Weights of a small GPT-style language model, trained from scratch on English Wikipedia.
Size: 13 layers, width 192, 3 heads of 64, MLP 512 SwiGLU, vocabulary 2048, 6.54M parameters.
Architecture: LayerNorm before each block, rotary positions, no biases in attention or MLP, untied embeddings.
Training: a variant of Muon for these matrices, 344M tokens, 10495 steps.
MLP neurons of a small language model. Each row is named by its layer, matrix (gate and up: input weights) and neuron, and shows model dimensions 48-143. Each number is 128 + 32 x the weight over its row's rms, rounded and kept within 0 to 255. A neuron's up and down rows have the sign that makes its largest values positive.
A block is one neuron, or neurons of one layer that tend to fire together. Before each block is what it responds to, as a language model described it from the Wikipedia text at the highest values.

Final pieces completing adjectives and modifiers, above all "ar" in similar/similarity, plus prior, different, various, famous, consecutive, common, and number words like two, three.
L5.gate249 [ 95 140 161  89 179 159 130 126 156 109 129 136 135 141  89  68  91 133 193 136 122 147 164 139 129 125 104  77 144 148 108 118  66 136 138 130  95 139 140 155 111 134 169 100  78  97 117 158 161 140  82 107 144 170 137 114 169 168 111 144 144 124 125  86 141 174 153 127  88  28 139 129 109  77  91  78 171 118 179 139 120 137 108 135 106 129 156 159 179 104 104 101 144 123  95 135]
L5.up249 [122 141 137  85 179 128 146  86 164 115 162 145  77  80 101 140 118 166 100 154 137 191 116  78 135  77 128  70 107  62  94 145 129 179 131 184  97 102 145 158 165 141  89 119 134 102 148 109 147 159 121 156  88  95 117 134  64 162  73 139  80 114 104 109 168 137 151  73 172 135 111  94 145 153 102  89 163 169 109 141 124 159  84 108  68 108 110 166  95 131 107 126 177 104  98 159]
L5.gate284 [116 140 106 160 111 155  34 107 163 155  80 136 120 167 164 196 146 106 116  98 152 144 134 145 107 154 105 111 131 103  92 115 105 132 137  61 165 108 136 126 169 111  86 169 143 163 139 190  83 110 129 145 173 104  99 135 138 137 194 190 134  85 149 167 144 113 151 137 126 144 191 119 105 164  71 159 118 128 150  99 134  83 133 101 115 140 175  88  94  75 162  83 165 171 184 120]
L5.up284 [132 102  94 164 130 113 163 127 155 138 142 158 128 162 155 124 113 122 104 132 202 155 101 177 137 190 156 156 117  82 110 144  76 164  68 127  73 167 142 129 186 115 161  99 132 104 121  77 129 129 140 144 107 128  82 132 126  91 110 138 138  97 191 162 203  88 126  90  58  77 141 104  89 169 128  68  99 143 112 147 133  78 153 114 100 176  66 176 120  83 152  76 114 154 138 130]
L5.gate420 [138 122 144 131 116 124 148 128 110 113 122  61 124 185 139 126 127 159 128 194 138 145 188 108 135 126 151 103  59 135 109 168 161 157 186 124  62 158  74 174 173 117 183 125 120 124 138 120 164 165 101 111 125 113 184 125 154 157  86 130 154 120 202 118 125 141 148 120 134 132 132  88 110 111 143 128  94 182 139 133  63 122  99 133 128 108 137 120 123 109 107 109  73 129 102 167]
L5.up420 [126 133 127 163  73  91 142 169  88 171 145 134 203 105 123 130  38 127 160 121 139 158 134 150 116 106  60  88  98 121  72 130 167 119 122  94 144 140 117 160 143 123 124 141 130 125 153 136 177 132  88  85  77 140 159 133 119 145 156 135 123  75 127 150 137  88 136 130 139 123 188 146 153 111 181 191  42 144 156 109 129 146 113 158 124  97 123 144 139 121 193  75  75 122 127  87]
L5.gate504 [151 127 196 157 124 103 137 125 161  99 133 161 150 178  62  81 131  96  62 135 146 120  99 141 193 154 123  76 162 123 112 108 108 127  37 138 107 176 166 141 102 123 145 141 163 173 125  57 126  88 122 112 151 100 123 171 168 107 128 145 157 104 184 143 138 133  74 115 101  95 131 151 133 170 148 139 199  61 172 112 157 114 122  72 108  76 146 136 108  53 175 166 101 185 128 111]
L5.up504 [159 118 116 206 119 131 130 170 117  86 120 115 102 150 110 148 157 190 107 165 153 124 155 158 207 142 126  72 151 131 176 162 199 132 158 165 169 181 179 153 125 127 121 143 174 131 108 101 133  94 104 109 141  43 139 101 152 155  95 136  80 111  84 124 108 143 161 137 129 100 105  83  69 137 161 130  89  83 192 157 183 174 167  78 143 106 118 113 180  98  96 155 100 164 127 104]

Number and quantity words before a plural noun (the two soldiers, three, several, many), plus table-row pipes and mid-word fragments like soc-io, Danub-ian.
L9.gate192 [ 43 169 124 166 134  93 141 119 113  59 130 149 115 159 122 115 123 133 124 118 113 136 149  54 193 111 107  81 108 122  92  97  94 154 149 167 116 183  98 141  76 112 165 102 101 127 146 163 158 158 104 144 146 118 130 124 156 176 116 129 188 169 117  97 150 134 115 143 134  99 123 146 132 115 129 138 111 134 151  75 112 165  92 241 130 152 112  94 127 174 173 199  78 142 114  78]
L9.up192 [175 153 124 146 115  73 148 146 153 141 126 143  69 104 161 129 138 208 130 113  90 139 105 129  72 194  88  85  85 154 121  63 114  89 189 122 118 138 108 124 126 159 185 100 119 115  83 186  93  82 168 127  95 171 122 107 168 112 125  98 133 117 165  73 155  66 138 115 167 160 144  77 135 105 160  59  72 102 184 182 139  80 161  61 134 113 193 113 142  89 124 135 129 158 135 134]

The digit 0 in sports stat and score tables (| 0 |, 1–0), the "osition" of Position in footballer infoboxes, and scattered mid-word fragments.
L5.gate51 [ 97 104  25 139 131 137 108 140 163 115 117  96 104 100 140 175 151 144 124 147  94  76 139 138 135 111 121 121 116 105 161 125 126 188 173  92 140 117 170 138  89 112 117 104 153 110 180 229 119  94 161 123 152 138 103 137 144  99 105 129 132 127 141 123 190 149 126  85 172 158 150 139 171 136 155 152 102 107  85 166 125 174  91 131 134 111 149  97 154 146 124 102 169 152 144  90]
L5.up51 [132  91  81 160 152 175  88 133 130 137  62  94  89 176 135 100  80 145 130 119  90 149  94 143 131 153  98 142 112 102  77 128  97 156 119 112  81 117 125 133 138 185 118 152 145 150 138 117 128 162 110 113 101 139 101 103 161 113  75 181 103 103 137 152 129 114 114 165  94 198 113 135 170  89 162 154 157 117 107 135 145 154 138 155 139 138 204 137 128 101 130 174 137 104 140 115]
L5.gate144 [182 133 128 144 113  93  85 123 164 138 111 175 135  76  96 129 145 123 109 148 117  93 130 155 167 139 133 137  90 133 135  85 145 138 147 148  68  89 131 120 124 136 170 170 141  76 132 138 117 159 132 111 155  73 153 169  98 126 105 132  98 102  81 126 116 131 104 119 179 134 139 124 149  55  95  88 145  63 112 107  98  87 139 110  97 136 141  71 146 197 140 130  92 167 125 176]
L5.up144 [ 74 151 139 110 157 102 148 113 148 151  95 109  90  41 102  92  44  87  85 216 125 135 100 147 146 130 117 149 131 136 136 131 128 147 200 117 109 120 135 111 121 142 154  95 100 109 152  83 140 112  76 109 122 145 148  99 100 155 137  82 116 111  82 123 148  57  93 165 171 129 155 167 145 150 155 163 155 141 129 136  68 140 107  90 164 118 110 124 129 167 144 109 153 188 147 135]
L5.gate198 [153 124 120 174 148 102 108 165 192 134 131  18 137 156  87 153 120 148 149 104 151 101  81 153 139 105 192 144 137 161 182 147 105 161 122 100 135 104 121 142 153  99 129  75 128  92 178 177 116 155 142 142 128 155 164 129 122 166 133 164 127 141 117 153 110 179 119 126 117  99 126  86  75 120 160 113  86 121 137 172 133 140 100  61 146 168 136 144  81 181 162  83 120  90 154 110]
L5.up198 [157 161 122 138 125 114 150 132 130  94 152 180  66  69 122 156 143  92 115  87 145 110 117 147  56  72 145 123 110 137  72 131 112  76 165  94  98 130 133  93 116 178 168 146 139  94 113 122  86 158 122 143 168  74  97 132 112 103 161 130 153  86 160 128 119 176 174 110 101 158 142 150 120 124 136  85 118 127 142 146 139 152 115 118  89 144 103 122 141 192 142 113 153  53 172 160]
L5.gate484 [119 175 112 127  76  86 105 186 116 123 200 178 124 149 128  91 143 155 118 141 131 153  75 155 119 148 112 127 144 147 116  67 146  93 112 108  73 148 146 124 135 171 119  75 136  97  75 161 188 202 143  94  41  83 143 151  79 134  96 164 139 152 134 146  97 154 195 163 126 132 128 130  96 163 187 105 124 101 160 128 139 126  78 175  95 212 192 132 141 120 146 143 162  82 106 112]
L5.up484 [127 205 154 122 122 151 135 130 130 106 145 128 100 207 149 118 137 108 168 139 130 144 121 147 111  48 170 177 128  82  71 158 114 139 142 155 147 125 164 139 108 106 118 142 145 140 178 116  43 103 131 161 143  96  65  95 119 104 172 123 163 131  67 147 165 195 121 203 141 145 106  98  73 136 163 138 141  86 100  87  95 118 129 138  92 193 112 141 126 195 121 176 143 143 138 149]

Final pieces of split verbs, mostly past participles like describ-ed, list-ed, character-ized, that are followed by by/as/in; also "named", "first", "such".
L5.gate104 [137 121 112 102 124 125 171 112 137  95 153 157 163 137 142 140 125 111 118 106  70 140 119 155 146  87  89  84 155 124 148 104  81  95  89  90  96 172  51 141 182 123 154 154 220 128 171 108 184 138 142  89 123 144 128 156 129  76 132 132 121 145 173 115 102 141 105 161 114 156  85 145 136 127 125 137 150 122 126  67 112 193 116 186 104 112 104 166  92  48 169 110 155 161  80  82]
L5.up104 [130 112 164 113 124 148 120 170 137 124 100 143 179 123  51 121  71 133 107 125 172 153 197  68 127 115 120  93  96 140 150 171 106 115 196 100 171 134  96 146 149 156 178 134 110 171  83  86  52 145  69 102 147  94  92 125 112 170 106 193 150 120 120 103 128 148 172 106 185 144 115  92 116 180 115 214  88 116 120  54 167  64 168 125 121  99 176  64 170 174 144 124 153 137  80  92]
L5.gate307 [113 159 104 108 129 147 108 109  69 128 171 165  60 138 143 183 130 145 137 103 125 164 130 206 116 168 162 140 102 128 114 110 140 114  91  88 105 182 135 176  70 111 132  46 170 159 102 148 166 116  76 150 111 122 107 168 139 130  72 120  38 128 152 186 118  97 120 133 130 158  94 161  86 100 178 135 101 103 130 134 135  49  91 139 129 140 129  55 116  81 116 132 213 176 154 104]
L5.up307 [170 167 182 116 137 179 157  34 112 148 150 139 140 115 138 156 213 157 143 180  57 160 152 159 146  60 113 177  98 104 112 154 146 154 164 104 128 118 129 150  50  84 145  98 189 140 137 110 136  86 138 111 146  76  83 167 139 139  95 126  96 101 115  83 163  96 168 160 149 153 126 123  99 106 172 130  75 110 150 121  78  64 163 138 162 122 164  97 154 214  88 117 154 132 151 113]
L5.gate401 [123 138 150 109 117  90 139 141 137  90 193 104  89 129 182  95 154 189 110 103 102 164 119 118 144 137  84 117 141  71 157 105 123  86  85 109 133 117 113 147 128 123  76 153 174 144 169 169 172 119 140 107 142  79  82 125 149 201  77 160 135 100 176 164 190 140 109 180 133 128  80 110  70 100 133 147  81 142 162 109  70 132 150 128 120 198 149 120 137 118 168 120 119 172 170 123]
L5.up401 [122 120 111 134 125  75 116 139 135 102 174 153 203 145 116 172 150 140 125 181 139  82  89 116 114 152 142 137 165 148  58 115  88 118 168 118 104 104 137 140 119 175 159 165 158  75 135  85 101 116 114 100 138  91 166 152 133 107 151 111 141  79 168 122 125 156 147 132 122 141  90 137 162 166  78 127 117 157 140 120 120 111 121 163 136  75 149 198 131 115 126 103 118 116  80 129]
L5.gate474 [ 98 113  78 169 111 108 174  68  86  98  87 142  72  67  77 160 127 137  90 114 131 185 116 163 137 151  90 162 125 145 113 108  67 117 116  95 112 106 142  91  92 192 150 151 190 154  97 115 108 155 144 170 104 106 163 179 163 122 132 135 121 153 146 127 136 115 101 122 112 133 136  71 124 144 138 121 172 148 150  48  93 132 157 129 113 106 164 110 204 124 136 100 118 158 123 140]
L5.up474 [124 172 166 134  98 127 103  72 120 144 107 110 166 123 110  86 155 158 131  69 123 188 160 146 137 104 153  65 108 136 129 105 121 153 211  82 135 125 197 113 152 212 169 143 148 149  81 149  66 106 156 152  73 155 170 191 115  95 104 117 139 139 120 134 149 148 128 182 115  97 160 137 143 109  85  70 168 108 128 111 161 106 154 146 114 160 124 115 177  97 148  90 117 153  95 119]

Final word-piece that completes an adjective or determiner placed before a noun, e.g. cert-ain, unorgan-ized, develop-ed, differ-ent, M-any.
L8.gate29 [105 199 123 126 160 133 109 184  93  85 120 194 146 144 121  86 123 138 117 114 167  95 153 159 143 151 121  82 135  72 114 153  96  70 192 130 168  89  85 182 153 149 206 129 106 118 170 123 117 108  68 183  89 127 131 156 105 141 125 172 132 147 112  97 148 150 135  61  92 108 195  79 154 133 116 108 134  64 152 135  88 154 132 119  97 148 196  86 121 104 118 101 146 163 158 120]
L8.up29 [107 142 125  93 131 132 170 191 220 126  85  94 133 165 142 143 140 155 180 120 119 153 168 141 117 142 151 170 144 114 139 104 126 136  95 116 145  98  77 144 154 120 169 151 133  74 188 157 135  78 109 120  27  88 121 113 119 102 134 160  80 163 141  91 142 198  55 133 113 162 101 169 149 165 104 109 117 102 172 132 160 145 107 112 134 177  80  86 159 116 149 117 153 137 139 130]
L8.gate68 [143 152 128 140  71 106 192 126 131 132 180  96 144 203 124 104 150 138 119 145 147 136 170 138 107 163 188 174 130 131 162  87 112 137 167 141 106 150 127  94 130 131 144  69  97 124 156 105 127 132 160 115 147 144 112 117  82 117 108  93 106  90 150 149 100 174 137 160 103 112 100  98 154 201 105  71 159 106 155  56 115  96 139  97 125  95 111 144 180  99 193  92  86 186 183 126]
L8.up68 [106 143 138 173 121 211 150  86 171 137  92 120 109 189 133  96  98 149 205 139 114  97 118 112 158 163 117 122 124 166  76 183 168 132 149 163  82 113 159 141  95 126 172 123 121 131  84 156 110 109 111 142 222  76  92 136 126 112 131 144 124 114 101  94  99 123  98 170 114 147 133 122 198  84 129 119  91 159 183 131 126 108  49 109 131 115 125 128 142 154  93 212 147 149 146 134]
L8.gate361 [126 104 109 132 150 174 176 139 109 105 149 154 211 129 107  84 131 203 146 133 109 153 129 163 107 126 105 154 172 121  43 111 113 143  98  68 104 132 114 197 105 136 161 111 158 143 134 153 129 109 138 142 126 138 176 130 138 182 139  94 156 157 133 102 167 106 129 128 134 121 166  94 150 115  89  93 105 111 136  83 148 129 130 111  48 131 120 112  81  48  76 164 125 174 185 149]
L8.up361 [ 83 108  77 172 102  80 133 131 148 103 141 147  82 131 168 166 126  92 109 143 105 116 103 127 111 182  71  98 111  65 159 154 141 139 183 150 121 203  70 127 178 123 153 134  91  98 100 113 162 154 162 167 146 120 160 130 114 149 107 100 148 164 143  90 147 120  67 171 118 189  91  97 132 200 149  81  90 100 169 114 117 123  89  87 147 142  67 114 184 141 118 135 119 150  79  72]
L8.gate422 [163 168 122  56 167 145 121 124  91 109 164 172 166 118  83 137 133 129 126 187 146  92 166 111 101 165 113  70 136 123 143 114 100  86 115 118 171 169  83 175 119 177 129 144  98 106 152 166 203 195 132 121  77 181 157 140 108 108  90 134 122  92  65 117 142 102 101 143 130  88  87 147  76 112 101 143 163 147 166 108 145  65 135 123 111  54  86 105 151 111 129 118 161 128  88  98]
L8.up422 [166 162 150 190 103 120 210  88 124 180  95 130 152 121 116 108 146  99 171 151  96 118 102 164 117 189 181 117 150  66 107 162 144 128 147 165 126 112 146  80 139 108 128 127 153 129 102 156 162 110 155 132 142 177 144 152 157 132 137 133 155 100 142  60 128 184 118 122 121  89 155 109  61 144  92  49 161  96 138 114 148 177 124 150 151 122  91  48  76 121 115 114 135 135 173 118]

Word endings and adverbs that set up a following preposition (commonly known as, as well as, featured in, opened in), plus line breaks between "- Field:" entries in infobox lists.
L9.gate480 [108 106 126 167 164 132 135  99 158 129 156 136 182 135 165 141 105 109  94 124 126 153  74 172 147 118 110 110 135 125 149 131  91 127  97 215 124 132 113  57 132 151 217 127 173 155 165 113  92 145 139  76 152 102 140 112 129 146 115 155 104  92 167  89 139 110 115 130 136 171  91 139  94 194 121  98  97  98 156 119  87 142 122 145 123 128 149 161 141 119 163 156 135 196  88 118]
L9.up480 [100 158 118 182 199 108 114 116 149 109  98 110 170 117 119 182  82 179 106 116 100 223 146 128 132 123 121 169  82 143 121 122 148 153 164 134 104 134 112 160 160 166 127  99 109 145 105 166 146  62 123 190 122  66 159  94 106 124 139 106  72 116 144 143 118  81 130 159 106 131 116 216  97 165 168 135 102  75 124  50 136 163 144 148 148 145 158  99 124 170 126 142 123 101 175  98]

Digits in tabular stats, mostly the last column of league tables and the bracketed goal counts in football career lists (e.g. (0), 7, 23); also occasional prepositions like at, with.
L8.gate12 [105  54 138 136 159 165  89 118 174 194 125 163 148  91 117 121 141  93 146 148  99 171 110 147 172 136 148 142 149 140 151  49 151  94 159 117 157 168 151 174 120 177 150 162 115  44 127 100 133 155  86  42 108  87 162 108 127 107 148 148 112 137 168 119  94 176 121 142 100 123 163 158 125 150 140  70  92 146  99 128 153 133 189 128 146 139 120 165 207 158 165 138 113 158 115  99]
L8.up12 [134 129 156 124 106 141 151 162  68  83  60 139 116 125 147 117 131 155 101 103 138 107 216 101 177  96 113  77 113 179 131 110 140 126 136 131  94 118 119 189  79 147 121 156 159 148  98 131  98 166 169 104 106 115 116  82 128  95  94 144  98 109 183 118 131 162 135 114 145 138 137 154  82 124 167 127 151 149 170 140 156 149 117  97 175 170 134 184 124 130 109 101 154 163  84 171]
L8.gate13 [157 172 156 134  94  78 170 121 108 108 115 168 109 126 176  81 128  81 162 124 147 160 153 179 136 133 148 135 105 115  82  95 134  92  84  91  99 167  60 150 136 109 122 102 129 122 125 139  69 119 197 110 112 151 173 128 150 145  75 173 152 144 180 171 108 166  66 181 140 143 139 131 169 115 161 110  44 137 116 125 158 129 152  81 111 103 171  95 150 189 143 130  82 166 164 157]
L8.up13 [125 132 112 130  57  98 110 160 102 147 168 120 100  95 107  50  89 164 142 172 103  91  94 150 131 173 135 177 177 101  98 134 123 125 122 110 164 134 123 141  98 143 109 110 152 102  61 130 171 168 133 172 101 152 123 111 174 163 102 178  92 148  97 141 128 165 104 173  88 137 147 122 122 149 165 145 102 161 124 164 146 157 136 106 141 175 126 154 121 126 153 191 113 137 167 145]
L8.gate17 [128 132 165 131 135 157 156 151 129 129 106 119 111  97 154  79 115 127 109 151 146 124 142 136 153  86 119 197 133 140  95 120 146 141 113 126  58 145 116 104 101 164 146 127 130 119 107 105  94  82  87 114 141 106 130 128 112  80  86 100  50 161 118  83 169  95 136 109 172 115 109 113 166  77  69 141 117 100 105 107 183 107 115 133 180 164 172 147 132 104 130 145  91 164 174 121]
L8.up17 [118 139  96 169 180  85  98 151 152 145 144  93 149 157 163  78 111 105 161  98 170 142 118 105 174 134 102 100 135 127 141 189  92 114 147 115  98 151 169 171  98 160 139 119 196 100 162 118 167 109 143 118  74 100 103 119 137 101 127 136 128 153 123 105 111 164  92 177 183 169  81 111 106 206 200 105 178 126 105 119 115 167 123 119 110 140  95 167 137 137 159 142 181 131 116 156]
L8.gate330 [105 145 147 138 131 220 109 153 139 147  66 143 141 163 140 120 123 167 167 145 154 150 124 179 173  98 196 120 139 101 162 143 133 148  97 134  73 152 110 138 144 124 120 109 191  95 107 116 124 108 144 124 165 119 158  85 122  79  54  92 148  80 130 166 110 110 133 120  91 129  84  84  67 157 113 110  99 140 113 176  93 155 113 144 133 106  95 127 130 101 169  97 143 122 158 153]
L8.up330 [173  92 172 137 122 127 145 125 177 121 164 133 147 110 155 140 139 139  82 120 119 147 144  99 147 134 158 105 151 188 145 129 160 110 121  98  78 102 123 154 151 111 149 129 106 136 100 144 129 123 112  66 126  98 117 166  94  79 115 194  83 139 150 134 160 108 128 175 160  98 127 203  33 132 154 158 132  91 171 188  65 144 160  73 100 133 138 139 181 158 148  82 203 129 101  97]

Final word pieces that finish a verb split into fragments, mostly past-tense -ed/-ated endings on reporting verbs, as in st-ated, alleg-ed, remark-ed, plus said.
L8.gate70 [108 130 117  84 196 163 136  83 196 178 178 175 199 124 101  84 156 146 121 149  95 126 128  89 124 115  86  76 118 144  87 118 110 104 143 178 154 130  42  86 107 124 147 138 116 116 189 123 132 150 133 155 121 123 222 121 113 168 150 107 100 159  83 153 163 158 103 170 133 133 150 128 146 152 138 118 148  94 150 171  98 115 164 102 149 136 137  62 122 116 113 154 138 111  80 125]
L8.up70 [111  67  80 123 181 213 191  94 135 101 146  72  82 135 100 136 103 135  63 161 125 152 140 181 135 130 125 142  93 105 143 109 166 179 160 136 136 172  96 183 177 110 157 129  83 123 157 141  67 141 138 134 119  87 111 144 156 122  62 160 144  64  94 151 108  69 196 188 119 101 129  94 104  96 166 113 128 177 103 131 117 152 170 127 154 188 146 149 170 102 150 122 117  96  98 169]
L8.gate232 [129 128 133 132 153 101 139 112 113 149 147 169  93 157 171 147  98 114 104 161 113 162 123  98 138 193 105 135 116  99 149 167 129  54  96 106 130 111 163 144 112 122 129 126 177 132 145 133  98 101 219 167 134 167  72 141 116 174  83 119 171 109 126  87 111 113 159 160 113 133 179 100 152 142 136 133 117 119 159 132 180 135  86 190 134 135 172  60  66  82  94 165  84 180 160 103]
L8.up232 [119 107 119  98 109 142 176 103 166 137 156 164 132 163 119 148 100  62  50 174  92 131 141 106  52 154 130 106 125 139 161 182 106  99 156  68  91 126 141 141 160 157  90 163 121  98 135  98 114 109 149 198 101 137  92  76 159 131 154  96 107  91 158 114 158 173 109 151 106 135 134 151 110 151 171 123 191  81 104 183 192 162 134 154 107 152 118  88 123 110  72 100 138 120 154 105]
L8.gate350 [141 126 132 139 103 178 114 104 169 127 110 161 155  79 102 143 110  66 115 134  78 136 121 124 159 175 128 107 124 128 172 196 107 134  81  92 114 157 170  96  52  63 175  82  84 155 108 131 111 121 167  90 116 117 103 118 133 141 134 117 135 101 162 136  96 115 137  92 129  74 139 109 149  74 143 164  52 172 189 139  99  89  73 118 188 124  82 107 120  76  61 139 104 136 205 128]
L8.up350 [123  99 141 156 193  98 119 122 163 111 109 162 130  80 172 155  75  92 144 154 122 142 170  96 182 139  68  98  89 114 121  73 145 103 100 148 140 119  90 100 149 112 112 131 112 151 181 190 174 109  93 138 118  92  99 132 136 186 105 116 102  97 142  74 168  88 107  69 162 140 175 157 102 159  97 140 104 157 164 129  61 123 148 129 184 104  83 135 135 114 158 102 104 125 171 102]
L8.gate404 [139  91 108 123 163 123 121 140 100 115  80  72 102 138 127 140 108 136 123 118 135 127 142 133 125 168 240 165 107 128 113 186 164  82  99  90 184 120 158 132  94 136 123 166  56 139 165 192 158 134 113 113 106 118  80 142  92 212 141  96 149 122 148 170 133 133 169 144 146 125 146 143 107  98 105 140 139 153 113 122 142 157 183 154 170 148 137 111 159 128 114 133 130 168 175 132]
L8.up404 [140 111  74 102 160 145 131 149 114 110 117 105 140 145  56 103 124 128  60 130 169 119 153 161  87 160 147 155 129 116 136 186 162 148 128  78 125 194  96 123 114 132 134 106  66 163 153 139 140 141 137 147 117  90  90  77 111 117 144  75 165  63 126 119 128 151 168 134 144 130 147  71 129 111  98 136 177  88 188 141 145 120 152 179 167  81 142 117  75 161 136 119 126 176 139 208]